config = dict(
    n_head=6,
    positions='learned',
    qk_norm=False,
    tie_embeddings=True,
    init='trunc',
    init_std_up=0.0255,
    beta1=0.93,
    decay_fraction=1.0,
    doc_mask=True,
    train_tokens=312600000,
)
MLP neurons of a small language model. Each row is named by its layer, matrix (gate and up: input weights) and neuron, and shows model dimensions 96-191. Each number is 128 + 24 x the weight over its row's rms, rounded and kept within 0 to 255. Numbers have three digits each. A neuron's up and down rows have the sign that makes its largest values positive.
Before each neuron's rows, "fires on" lists the tokens most often at its 100 highest values on Wikipedia text that the model never trained on.

fires on: "aj", "anc", "ixed", " spec", "ategory"
L4.gate9:094122149125116070125156149100115169118172136172108129173125126087150122142131124114097141149122113104087136133151133149141138132082187113122074109125079139141103136154151113108114143148129135091168086136147088115085093138108113206136138101127107125158165108115163143155129126081132100124
L4.up9:117142163116136101136139165153077153093173158122107141162150119069138139138125171124127177143146133090119129140168136114128147115121111115127085135103087119120156118087138164122112172137145113097130058138121112086095121084101122118153126166110140130133141167147126172167122133131115098114

fires on: "===", "\n", ")", " ===", "=="
L10.gate428:126116132148123122135146157092130119146095142172155095109148128117100151138109153122116153141148132147109116120111143073137115129119124108134144103115148137102109143140124152164114142113148059082160078101108114130126121138129132106125139115143153149112117144158088135112107145175108098129
L10.up428:118115170134140156137167129117111086172116127161164142162121152119136110150094143118111142098101123137135115154120121127120116123107151096150132119145160140098075150162121073131135136134157091104143148141126154144181129102128135144137100172123150163113096103140132107087131112104134130149

fires on: "y", ")", "al", "o", ","
L8.gate106:086147152087135127140153151097068150139132147115188196094125112156144146166131139174135146122114115156122121129110136084106138121085151083112104098143142130130130170110126162154145116125161147100153101147108132138102130142154119175109125123142148125152110138172121109141104138122094096147
L8.up106:093123129118136105166117117134121117125141148152127174098140151155179141198130139123140135142131160114131174099121104159149127169095169113090110111118103121148109136106128106095121117083108139133100140133097141126148095120119134107105104120151144121100163180119112113121118087157098106126

fires on: "."
L5.gate399:089110144117090105146152115130127158133083146109152156138135134157139112114103097161140125128114122147135130130145110071135141109144182102158117149117129143120145109138101136169128123114121115128125156119170118143135106078167125110113087094165152119111144101093145111128144145092155177150
L5.up399:133118098159129121129152169090116100104153102155139124127143146154139147121123148169131150112132133151107134107136138097170119118125138157119105114174122136099163104074136117169114137102110136110102136124138090121147134128087146152167085123132094130115086124138145103154165139123081146167

fires on: ".", " pm", " vs", " at", " x"
L4.gate422:106124107136109105141155131163125139114096133154156130110146141122141145135143109126134093078121095086171105101123120090150144130147111122123092161136094096129169132104108124175173142165102171092066148190136147091126098110172135137106092138124128117079083126136132133152143151149114150177
L4.up422:159120121127108111142154140161125165104130149160158105103142144110098138131122158118151124109143080152129108091116115093111125135146153152119126126137106149093146090090119097155141113143122149102089137169145122144085111120181138124139088136134153097086093127091184157122113138129101107171

fires on: " in", " of", " within"
L7.gate752:099131165109101133114110139120141140150145106141117142155123166128145114075148160097144150106135125154124152080115098083161122084118103134139164125137142088163090110127076097108149157058090100086114103092131120136106124153164135097119125138154124152152171187141147106099118113112160121120
L7.up752:132132123153103159108114136154151123164117187159151132157129136135143153110138097090107145082146141092122116141101162101191105114152131121089131095093148075100131127116087123132163165042132148152099166112098129118084108148134138106122121103107117162164131137150134131087107075092124116131

fires on: "′", "==", "°", "a", "===", "ar"
L13.gate987:136171140112174107110131150091123134133145093094131143173133127126105109134103127131179151116101112139157166139102109078104113121146106123117081148078139119133119101142108123089156173107108141127164146147122126107103095156133123200097105150137105123161109121125167087115110120070148117114
L13.up987:144152131112097053120108123100138103104109147135107141139136128105124161120097155135125137131140148104161099153142133135149119199165149123115103135064140132142133139138116074077126169153120118115136132070142136150086129152134136127159154137144133108131143118124162103109101145147133135123

fires on: " and", " f", ","
L12.gate677:140133163111134117136108147104125149133174103106139140120128059153107087099142120145155169102156129136130139107108119147100128128108164070059125130137181166141138118116118132134152120127147098161063142175136133151132134132128076127117116151122166132130085082162116124141129157123126106112
L12.up677:099120132105118106160147135148204117112097121105134104087155157153135138126105145137121111123115145153118158114178141125162125098100131124105100113120123150096120120132114130133104103131123130104120081115137143112130090130122136170120128076142105120140176162157106119143130118114106116103

fires on: " C", " c"
L13.gate73:138154157145138134073109106141118168161157085120156136140139088152139136118150079127111168131106128132110116150128154094100117166110099126120128117077156083142115103156080111140119122163147151115115154161106115120103130068131153134144117164127088074135161106112123097095134127138116165121
L13.up73:101131133101117093155140137144116150124165139179165163167092100140148130118167141142115134091112148167082136099125076143139108123123112131118176105137163115127114103119119122118121131126131133106095113117144140174126108131155177121102143146164129139084114093107117128163141135071165112163

fires on: " and", " in", " which", " to", " that", " while"
L9.gate134:110146153160144137142125115126100122160129186110142112083139166137136146130098125134100152081115127133124149118098157083177133156187131117121109175115148107173094124168106124108154179141123100156119110109143115113099127142121121135100153127145122172134152140110142125133108099132099163093
L9.up134:109129099090123134175160119149123161131124139101151148094117115116097134146120146088117162074119149128169127134143161085140142130123119139147152145132122148157105131143142167134157066102150138106135118146102126118133184139116120123138179125128118165110108126152114099151127127140109132097

fires on: "st", "d", "nd", " to", "th"
L7.gate118:145139146130133135149119139126100073131105124097122153128146143120142163084125141105151129131130168132153133169132127128124105168134135167116115117078076139140169131122162107148153171158115113115161115116113097111137124111137121100162101127121129146112156121113119139135134154146108130121
L7.up118:106175175134087141119086150104126134122119131113114154092104115135134136101088104157123104129124137090106116121109163114087103145137187119090127115135117142127136119117153129119101144154144162132129139139152120156123104160162162092125121132161134148120158096108121122087133143193134141102

fires on: " The", " the", ":", " |", "'s"
L7.gate471:135174142119124144114111100161120110103126103145111127090132128106097120123066078109102139106121139155109147116133123125127116133137099180141130105127072107135121123107093107116123112144145084117129136122108123175157121148156114110145087086128140085138136147145157138135145119130149124148
L7.up471:097098179157107144134164095128134131141124146146175117144138131116136161145147132142139153144122083099145151169131079134107135106157113136122180150161112141144125105138120118102179129164133096085127168132133087086098091072132172159169115113134161159085104108127154125155118104097131071136

fires on: " •", ":", " pol", "ol", " |", " Pol"
L5.gate552:103149199128146148121142155141168088142130129120129135140124121119099109081133152125121145152141101130083143134148127140101110103088169087107144117158124153109133104125097146126147149139163097073093115095106130098134150145176158108113125086123114157144157136147139162129155189172141093119
L5.up552:095112166162150117144141158152173097139138120163164133135120106099116083124141121099128117131113149117166176137153134117127143076143111097075128165122110163117114116137103145141143107117155100083124119131128095138158146120122135113122138107100153122105154129130159122172134159106131082123

fires on: " the", " a"
L9.gate563:166143093148138120119135117131133121140142121126135136144162145089122160124144145144126129091120113139196132127122105106141088143125086148094172129118115155101145131115076084162138144079121120132116095114137100094136095133129099135148106146147122101091107127108140132124142092099128101099
L9.up563:164106122104132116120131120130145149149134116150090100144149133128109097134131132103126112088115174121129132136118110118126125128152119137082111141128178096114087083137155119153121131127156137159113126111122103101144117089131126180126195133155185127071142169114105101108114144115142139131

fires on: ",", " of"
L8.gate506:093120164131131157096162127112147139110102107125134138118127098114108121122128122106138127149150102102121118095116123112103087114119099125095131161170167173086119113103115142134127124113128147186121116138178112170104094130108106122124124143121139145123124136155128101140101083122158162182
L8.up506:124096115119129132102107159107140137108084135132109119129172180096150133142108163094120141097161081123149143156140124146138087096085106112150146163111136107100140133071155142108110124126135105129089061101136124146128140167116139175097140087158157132136110149105115101111140117132149139104

fires on: ";", ":", "oss", " |"
L8.gate772:088129147144109127123145152099170071126124104146155134133124097157076196133161117092097143098150135180110173109178129165150131139096131126120141120109101131162133109136122135112109091139088076127165141091174123158159118148156107112123131158123111119134130134157168089117146067108134113087
L8.up772:108130149131137172160178123130157072128158125134146115149119126060127141169165094146145162121104114137146094123134098157141130172130164157151099132138116133156092113116157104123109137127139151099129110106131177136145154099072107163171092137147155170109137120086147161135123073099143103112

fires on: "em", " prom", " prov", "rom", "um", " Sem"
L4.gate1018:076103141107105153092123188141140121135149142107130135092129113134164133134156127140108127107117112106117132165200082147151139126113131118185148154100126080138087139101153113168098076142142153131142134139099117179111093122154153119114138131132135109125140122120131154138138119103146099145
L4.up1018:088111134098129152116147166122148105135153149127147150102111124132129124120092110132118109110118098130137120129191085160138149116147141096200143173108133102121134123111102089131116111125127162116157134107110137156124117076126140117146125156115085093132173161129151133115166135071147089082

fires on: ",", " and", "ly", " most", "atively", " very"
L13.gate121:102079118101125157129106083144134065133158154109130120160136093089091118106127130147117109141139109141120146164141147149125176075138086106171155136113114133160109103136125132179125094105171089161120131148124152154104133100147138168069143122143152150096129114128138135122104124105112130128
L13.up121:089087164113118136191146117100119130124119126141108167157121099135116125122112093115110130113106097122133110181161159118120106127080089103143119128167157126109133153159117120142116094130188161178117112155117144123120106116149134142136102130105136140143119128130083121100133105152106145109

fires on: " time", " but", " used", ",", " version"
L10.gate655:084082149147139099085124156154133133144128184131160157135121132105140133099096116156116142146134139071136119131132140117133119122164111117127164124133144131120105160137113151123133082122091124163134103121115106103134091141117113084147134114077143166094122152087139101151083069159112152111
L10.up655:124145130113126140127187149124140117148118125131131151147129155112143148126171084145140159132113130137153147144138108108150108094125149117173149139108121099153094107108132160140145114118101117114129097154160136127132164163147108131143131125136144129111112158066119119109126115129126137147

fires on: ")", "19", "]", "11", "3"
L4.gate784:105159147138130155135181099146125142092143129145149215167165183114082115100123155151131105133158109125163155117156135127164130173097104155119121105159086130110172157112100138129132111112080148116127133102112072129125133112125135116136103142114120116110148162111165117159184148138111165118
L4.up784:123190153126147156093150136151142135129148131161122173164168112151111107099070126133092136133152128101175153138134086105094096151125125125147098149171088180072129152148151131155139123104098107108123104147157077128107116132121112135162142175121141153125138169124155108116134123133123123098

fires on: "ry", " em", "em", " prom"
L5.gate47:088084152116130166135149129124117135146140146069100143142128124133139121125102110176125080130149088146136126127149105144098142116134058152135158147089113139128151115126155061164120151133130112084132109136114172142116107110159153130112156131139159140136121124121153147162158133128148117132
L5.up47:099124118132122123160140110126085118140133124089144123163116118142118116143117104156123091108143095120136126118148091134116140141121072140130138141086108128117168088140140083157117147133144108073139106143111162133138094117149137133129125117153163154130152123131123146147135130121132138130

fires on: " |", ":", " view"
L10.gate308:132153136087129113088142078148158130115166093139141118113131123124130151175158154145107140121064114153100104104141119166127090143106140143109192082152088131117130110137120104152137097108117102114117101139114128137148158117146123173109124153105118153130142097088128096141125152107124112117
L10.up308:120147119115150117133113070168137129166142073105155087146131150098083111149144129110120162106102119135130085106132091171096130156169139123115108117160092080166123078142157113131138108120107132098066124126080136178145155133094122161147103150129158121145173122148096095134165111118118111107

fires on: " res", " Res", " qual", " Final"
L5.gate42:157115127150106159098143170115079130088098119170117134176145119088103118054152161167131158120098143108117118172168137110123131106126121145131164117141138088126075112143142126120105113182138112122111112143159105128138137073156127144116128125107123130157120113120176154127126119115082125116
L5.up42:131083088146109167089142139067084121108134116115123119136136117130101149089131108111148125090145114114159115132138120112103139121172108153120150145147110142117146181139134138123130124111098142153127164125094130118154141084136142111134148080117102185174152107151158110140128111101102085118

fires on: " |", "|", " in", " and", " by"
L13.gate549:121126161117161134097157135090125122121098136126140108113095142125128079113109066140096140115132147107111094123162142108130101095122168138130116168165115102136129103152151156104136105115153098116127133121139130133104138137154135126099071137140137134106081131104149113143118147165144102123
L13.up549:093151104108124116128188120143122173113134142106144107120102147118149133118154085142127163109192080155130131125149094148116083111110147082102126047156165096068102171160130141127100114079165143148078148166156117138148105102153078130139166170144159095153158133127136120155100116108138159132

fires on: " first", "==", ")", "th", "st", "==="
L8.gate170:174147129132119140146150107125107125141117127151137138133125183150142144111131157095116152120146164121144133135135141085140127068118131099136092091089148139119147103111139112136166144143102107158183128120166083104127122115128108164149088112162115136141153099150143129152139194138142113104
L8.up170:107113148109131115162158119113129092141102166117149118122124174137095100123116167145119143132072112126155098146115127147117121163121165092129128148124154191145139145158104103082125166157103119122154136126145142109124109104147144114138134139111127161106147124074106130133125156123118144089

fires on: " career", " contract", " running", " league", " Career", "f"
L5.gate153:110117116119093124135185133114156135117156162138085119121121159158137118154145133110121135098096114088136076123150155146139124111154166093129094135141093077122090167111161135134129148120145163147138135147136111134171124157116121113117143154147135131119099100102141129111135127136133134132
L5.up153:130104108145161126124174102105160141174113128134150136192110143161173134126129110141128097131118087126150108143091135093134151142128135101135113101155113093098106105149121123155136098130137184168122124121139137072182145134132124086162148160099119128110095109135130114131108115130132150101

fires on: " |", "|", "-", " and", ","
L12.gate697:122103114089109172129097083150160145111115143150110110148119113152093128130147098125130143107150129170120125117179143130135147113126127093121114167136091075101126127142153148150119128140137150124127108119121148167112127106167122167125174192126117132100161160099139137109110162157174133132
L12.up697:112108122136082135142112099129096088142142138123147098133122096139119122123127106116131133135155143162107106158173165130111166089089114125102128116082129160136118159152115123170094115104106149078137105149094164168155127164155112163150124156090110156132110124089124141143109136165109089121

fires on: " out", " him", " them", " For", " Out"
L4.gate982:141138105101106122121107137115165124134089080143120115124158158130145141111163129148132111110158118088142102166163150127107105053096138139116165131124127083086114126071076160124153116112107115115107082161113145106128150163096141135114137164107150116126120147118115119153143130138120172117
L4.up982:116128087165105123107099124113121145137111110152132114161145140100136123119137106132121120129117147118111117165108132108172140064128116096146112117135130150098149159125112138105087135135150140139111151132166133144132151140122151120098124130124130124115088148081102129113154130176121144143

fires on: ",", " of", " in", " and", " the", " across"
L8.gate565:135139147163103110118166179200140143135105161130113144120129172088134134153147117124141129111095159104165171125151136153137111110150127117110137159105118129149116106106111077128120132085129149126142103118105108124067144119109111104129144117152109160113156136151096085127123111131129138159
L8.up565:153112130130117169117125116109124128145117124118146142163116142109133108110127166088099142108160118150124110138114086124141142157116092135143092120137114152151110130092111153119148134090123084121127142118130147141109147134104145056113136127117120146106153119157115136132118126098123107124

fires on: "\n", ":", "ross", "ff", "se"
L9.gate627:139168115057158143138126108079083123134156064120090139144147115123081112116121136137135150116120136153133127125133110102132168153147161106146107155144102140154123143087130128124125135079127104129143147142135118141200101093121130141122135083191133146088148102148123089101099120098152069139
L9.up627:095144125126143163094095148114164117118083137105133159098115133148136126119080105198120135134112125129101138172124158124173134120098126108141118135152125110166129109142135141166146127147122074096137117131117134133081113118129130077135162154129132105165114115129124118111085120162117126071

fires on: "=", ":", " •", " ="
L4.gate139:140109129125121163116096144076141089177148136167150139113129117164124127156121155130159137144122104145098111100126148137158127128130166116121089135154128098114154121137114122153107125140179102134131133075092127126151107116127162137102124151126127133090146150120165111176179174149170143123
L4.up139:123137165161191135140156145091167119154129123187159127100071142112140158136085142089149117111098096149113129127103125105129184122114138093099077120118106133111088096071140117156121098142114089135116091127114129130153140065156125142166094124123103128122143135130169119100134123142123150136

fires on: ",", " before", " by", " in"
L13.gate834:118160119143095173126119106111137167133126077128069159107136158107109092120118127199169150131149135127154156123121120062128111149139102153116152100123160113123101133156159128167130101099189142109152117133099126138132091123135164146120159103147141128179085143153128131110124124119137141101
L13.up834:109137159117125170121136153164134124154165126102153118121160180117084138143102119129102117127116139108119153132092101109105130117147084163153124124178151098093140129149161134135127093145168122129127129118100133133116144147134132163121115120125144162128121128137119147114087122128113156169

fires on: " in", " the", " as"
L10.gate591:119142140126117103123118170111091113137117150142113092139144182110145140093123134117089118078133120133171152139105126126161143079119141148122123111100131076117109146149113159121169111120116111147130122154160127149118134134133142105097134104142129141125110119095100128112124096144153128097
L10.up591:127149160099151122139129115122110117112113123124116073125116134106096130120136114126148153111126121150126109135164127080140116137096133106130131086150185108061087132156116202105143121121144121119133138145103099147129164123144136089140129141169105147069122091150122105142140111127137109103

fires on: " |", ";", "18", ":", "20"
L7.gate949:122116117120141127128138159121153102166146157140132145160100141138101123102126114144128142096127134151083142128146127076125121113079134113101089191145140134111133104065095123164113132154155145090122129134137164106133112153153153149133145132118146125123147127134140131121139110093140135094
L7.up949:105101114130172099139129160116134092174182152163126116177161143153087142122105109153135145133105116116094157104156145119140106106080100136101123133137122177098125088134123110114092116147122121126084125126146144137151142101128090127161131130141111093152124132132132118145121145142137158119

fires on: ",", " in", " and", " led"
L9.gate936:094148176113156108153141101078136094132145104086143150138130101118124121164136117103087169134131144100148159102149145136103140150123116135126145166183110141113154143137102164127134124124129130130118147124142161153125108111167152119125110137111166119095131084148077115107121143112114144128
L9.up936:147151190127168138090151105153167130138065109097139140151124125127145142135105149127135113084121120121146133133092128160137126147106104144155111146130080101133090110141133148135078121114114158122117117170141122155170119144128153191124156154150160137134156125135120111081107160126140130096

fires on: " and", "n", " or", ",", " as"
L8.gate359:113153108167142150121084102087143114114148103163152136134147124150116128116139132135171120101083124148117106113110169128133106147134138130167097107113108145117157126137104147089136173152132091170125139126082086102146174125123122137132073163133164144100125130135104158108115124116170132105
L8.up359:080127091154167129124115120101174141128161149151164137157168144157123155114122093094159116106103130140136127109144126141113068140128116115132098121128142154127136088159129094106130192114124131146148144111112110086102192185100095156136093134143166128131122111125106158112120114120193121118

fires on: ".", ",", " in", "6"
L13.gate32:058179121119105129086111124109153147091106109117107140130126122126085099175148139165116177132097158121154109072150133154127119143123178127148136135114175154107157103167109124185134113110149118157076094144085117140098125106130132080131160128132096129150141143159113144137143116110124096099
L13.up32:117130119079090134131135098147079089108118129135121125136134144141093155150143144111109095136123166108136150143122159139157124129121117136143139166146160155124117189162126139132115152150122151112116117112126111087101162143133156122103095105155100159145139131134103162129112121156147149133

fires on: " in", " to", " Swing", "au"
L5.gate562:152128129138136134084102087130139153145136114156113154138178128116084178131138134145131149106161106102126143139139162081152136150117126147121110115129127139129149113135109164154121120103149102096139117110148115123113112122132156108137123157132082152096127151149054131087097167114146137106
L5.up562:109121097149136126178105126116139158156139157155141124172097113132130174094125132130092164107131128112124118111098124114112167146174152175130101112152174116148133125097160149136155084103105110100083140150062119171098133139149106164109139161138120173149139154120116168154100136130139117110

fires on: ")", ".", "-", "3", "4"
L7.gate5:117152150131144127119178122141157137119135099129166145120148113112130128150146129098121098135120137115095160100115115123119111129154152133132092105148114127101123155129115131104110142144143145121160105136121132157121173165123085112124142150142105139134106145121108091122201170152125155125
L7.up5:090118126117168141125127128142156104123177120156117113119158126113071132106160132101136150136129132123156137111145114109127105122101126171134092102125157130099145125182171137110136123145118139113144093168126122124131160146145113133148194173127133133121102128182097100164140131127092103115

fires on: ",", "-", " a", " the", "p"
L13.gate429:144116142141101121116163155167158083129104140140107180130119165092135129125095146130131157101143169160161128116071133139149152120123134143109135127120097134149122131134103142161093110182100128124159131115107183106129098142126117092097104117170100151108136138106077126126114113087181133165
L13.up429:111149126181091155121111137173114092106104132135187169133118127141169165115120111116142123044148114133139084121166114158119137113127118152140129168143166156083112145115134125134111121130097146107109115156194157132107117113107122151104114166159109126104162121135103119110117101128142113140

fires on: " to", " would", " not", " could"
L7.gate786:112121121112115130124157121127176115156135160118101159144144133152142141157109119163105139124132125167116162142108122107124100133099080161148121149111157113096108099160135150132130147099149127093113080121102106120154137119117136151139167140153130175139128161150093184170147113142134138175
L7.up786:078136129097113106155110112105127118153106156129103171121145112164105120118151133142153138170133128149119125089153155071139109122091137126161138165159121123127138120140149158124124153102126087134139145120130122115123149106144136133167120112178156113154103150126148143141157140152096204117

fires on: " to", " on", " |", "In", "/", " in"
L10.gate771:107132145206178089089135105127130125109145110134103121147156119107127142131092106101117124089101102138136115114095154112146133134107124166168159117140125147166097168167127111100135186136083118109149105133155130124100145102147147098102124076118118119112151169103087106099124154109131130137
L10.up771:135143158141122096179181136098132194135086123140124077148141103126161105137145115110135211071139151098102119118112125095106121166133140153118095114149186115107150201156123100108121111124094129148108158163118114171162149171080085139133118138079104131139092134133096124138104120163086113174

fires on: " d", " sl", " pl", " Sl", " cl"
L5.gate615:122140110118142171079138085096117136118167119146090111117139111131111133116116174108109069110079106114112121109134106098136114143104096134165121123110133155155127118151154112120073140105151087113135089104156104146125137088111181138156121097107179098165103131140119150131108106128117135129
L5.up615:107095099139131142116092086127149143114141108105156138141113151107124140137118178114116114124125130098130104139089103108125121113119156151181117117147135119142121145139163104155072129112142135112132117107145112134120113137150142141158119115108163091149130195159116145153134138107099157148

fires on: ".", "ict", "od", "al", "ar", "iz"
L7.gate193:130134112112100138092129104154110157131106121146104110109131101139172145116105097130106098103145107124153102126162113161127096153126131091123091112137104152153130129113131132098151132108143113126106151119155156130142120152138111139148094164186142125112094131130135101143172139097110152081
L7.up193:121112090097124145130141126104111159095143122126164093096135121149116152086115116136067158105138132140155098142137069118110134172150188099115112103167080124146141147148086147155088119133120127122098155116095098119135145150141129125196082122142144155105073141112122091151136136121119124131

fires on: ",", " that", " of", " the", " it"
L7.gate63:093120161115090109104119100120151142093140147131155121114134128129128122133134120057130124146134141132138119120158129146104149102121111130074147141089108125111117133150117138129132130094157136135098136119082085140128103106152140134086168090119148141115116071149124147136094164128118109111
L7.up63:125132146132100101138145144143118141127132145145162133068154115170131099111122167099102129164100112092077141180168145126161125096134107119124128113141130157107112156116099139106125077097124179103141123159099114118119125131130129115098115104131156123139153147087121105115143140097118145108

fires on: " d", "ec", "sc"
L8.gate352:096137146160123167110129137124098143103110102119078120182101147153131140107148160124089102075147144117095147092107114139153098154140105134149112078132110108174117124072142129165125177100135147158133068082099157097134138107114120139126142138158151108162108181190097163124089173123099125142
L8.up352:146105125090141121155089118095092128071097149138137139181123140087134151154149131093109116146116143138119141116146078129117117120102139162102123119128139093127091127099143102126146156103153142146110091154156088111085134126145126146146120153147098132163095111141141193121089127131106118068

fires on: ",", " (", ")", ".", "d"
L8.gate849:141173163106103138134100130107133097177099123134128134117190123149123131092120148137122175130147127110149131130107109091154137081095121179091149188133151150140145161102070154133141192115134164164129094146125129118108127127098146133119163104123078144096133137155164119164154124132142134159
L8.up849:115134155095127100096121141165176136127133120131123110105138130096151122141147136118111091093153099118128136149127136130085128154117114118097161132133134142139149130124098113137098123130116137149142144084135119164138123165151101153151101129150172171149115133139150163129123096134085135111

fires on: "."
L5.gate41:083074126108118129142193148137163165137158117160126129172154140161151189098079126139132096094135103113155164127096138089144127132154132154161108119128136141078141140131154107151148134114091135091099144105158147171109094115146130164127081103153136114138134122152184123104169139123121148149
L5.up41:126079087111108097104126111133118136141144146147109084117102100143132114171104158148139082127131130121107146167089140120183135132142136155108083122148147132128167148122167139162127109140130139078106155136181095162098141082166143106114107135157135128116090147132126132124189123146112130166

fires on: " a", " bl", " sold", " and", "ie"
L7.gate550:163106112166105130150117096133120170108116132128161149113138182123114105139118168121132217119095094177171140135106134103114124164114113117113098107143105152132140110134104126105136150076106159075107125127153151051121125136091126123145122131134094130172137155115108130159146131102131089137
L7.up550:108126142079165106138160136131092124151077155145131119138182131148136119140115099125133141175123168121103126106076102115129152144134164132169109169152141113127139117126093118159093138122143098135131101124141183167134121128120123114131152135120119144053132174137107162116136114144114103120

fires on: " |", ":"
L8.gate129:107116150144128130077128122148108114130138140162162115170129151083161134180096125123103106126139129127106140101174111143144146140082106124131121128144087117114118136072103142108157131163136167131158133076099109173156104104150134132131112158150186101129156105120146112157135115144159144138
L8.up129:106162151127085166131158112114132100125119133129117097170121141086100134144170124088106159150120096119109108116164123144142124087085108106086168162124096120141123134103119112124177135120102124101145125133098180141189169111151132164178121153133166158114131167176106118113120111103137131137

fires on: " of", " to", " in", " with"
L8.gate208:128118140119163147067115105142140147147137116090138139152104175114131151138112166114109136110131113151112107080103171130117144132103121088142124148115156138140109120158124127147109177145095079092129146168141137167117130098110132132091150120153120161122124142139150157140116139092133142166
L8.up208:098106127146143043138095104198134168166122188158118093153129148128134139114156088116141134097129127096104106118123177121077119122137167144114144107149129117149102134124138062141142080103130102141105107097090142147135119106103126125142104116106135107102106102090085133128107128091136092135

fires on: " as", " by", " A", "ill"
L8.gate566:138134156126117134147193126111121190158090117135113156158139099156112092114108117130073123119147128128164151136137129133134128088107165126123145132136148061116092139114139110091124091117171111086124116126167108149122118091159125132140114132176107162099172133151118163176116124111138152071
L8.up566:096130136105112140124163142082123156092118086143090142104125110138132148087117153120101139131132182136130137143128116129092158135070143127107115147155159125107094147133117130121122126116148133106113125133090111113145156106150142128117139120152116141105111116086113122133104111126157118132

fires on: ",", " the", " in"
L8.gate358:115120127091111150096120130100134086151148121130116107103129136142131112138125146125131114090127119119151122120162095130144179091173139124121149109135139097158142151176065119103161125119146166132143090069162138124146080116102161146122151150100162122119157123160101131130111113124145105120
L8.up358:109122155106154139143107149174129066154119137128118113129115098145132100116152120125203153120168119132157096126149159124070109152166138138134114095113162155166119127123115162110121151076139117160130114170145125147119119155092144110124165134158125150104078101140075097109137120150147120114

fires on: " to", " not", "'t"
L12.gate42:135109146128122137144115120119141105131168120160150151123082077148135131162107116140125173101113142131135177135104130119117114107115138110100150136110120099121111140134157090094097151132086103139130106135110117130134143157143107111124117118138134154131064112128085155151131134126143159135
L12.up42:122133153080158114135092115102158124113128162125090158118134083147115128170161153183126122131097155126162176131121120119158134119112163094148115102071102086130133154121158138145093140147136092124135086144135124134162105186118188145172168134182108139123098132133105106148094111123126174128

fires on: " career", " his", " contract", " Career", " professional", " season"
L4.gate367:123153129140120122156131151121163134121151132125132093165108114081109086152095112134143089133127144149113105143127152114184135145140126140108165110112102102137159145133109111096134134100126146141118161099144115094169129164115117083102133144145128140129134100094182147154107091137099159172
L4.up367:123165098137148141130169133118128127121155157101095082168147098092097160122101133162127089131143136122113074165152144139155140112122120122101129118107116095104134092132105103151152146126151131154137134119144124067146140152105107087147115143120104129103148104120150112153121154137109113113

fires on: "00", "8", "0", "2", "6", "1"
L9.gate136:156121090119120130137135089132133063121121126085137123122103138121167117094130151122138070147123164181158116181134150141085117088107126120120104113137124132163155138140113112130121148112100130084125126110117145147089143100166139101132112105121129118141174160164111124064114123151136120146
L9.up136:105173135117145084097146128131139133147170136109107112150151133141116180120110184079143088182107135100146158114137116107124128129130143114101134097088107106132113139086139092151116128101091129103129115141149129152153105126119139111146122105142142122140170134158087124143093105081134123131

fires on: "-", "|", ":", " |", "',"
L13.gate605:122090126177103108098133077106132102109122124136156152211137094166130119108140125145115135095136099171132110155103121136117136117132120123131135178108110170110125132128123082139175155181126122142139111141150131125144109131137135179163175134123161142145119100109123125093106172115130110093
L13.up605:106115142123073138117111157133116126117136119119116118190123099156130162116129132145115128123148115167096088167119148114119144128139112130131103147124119136131116095141124150131090167113114158115102116108145175169154138089112153152135143137185110140142112112107111154129096175128151134108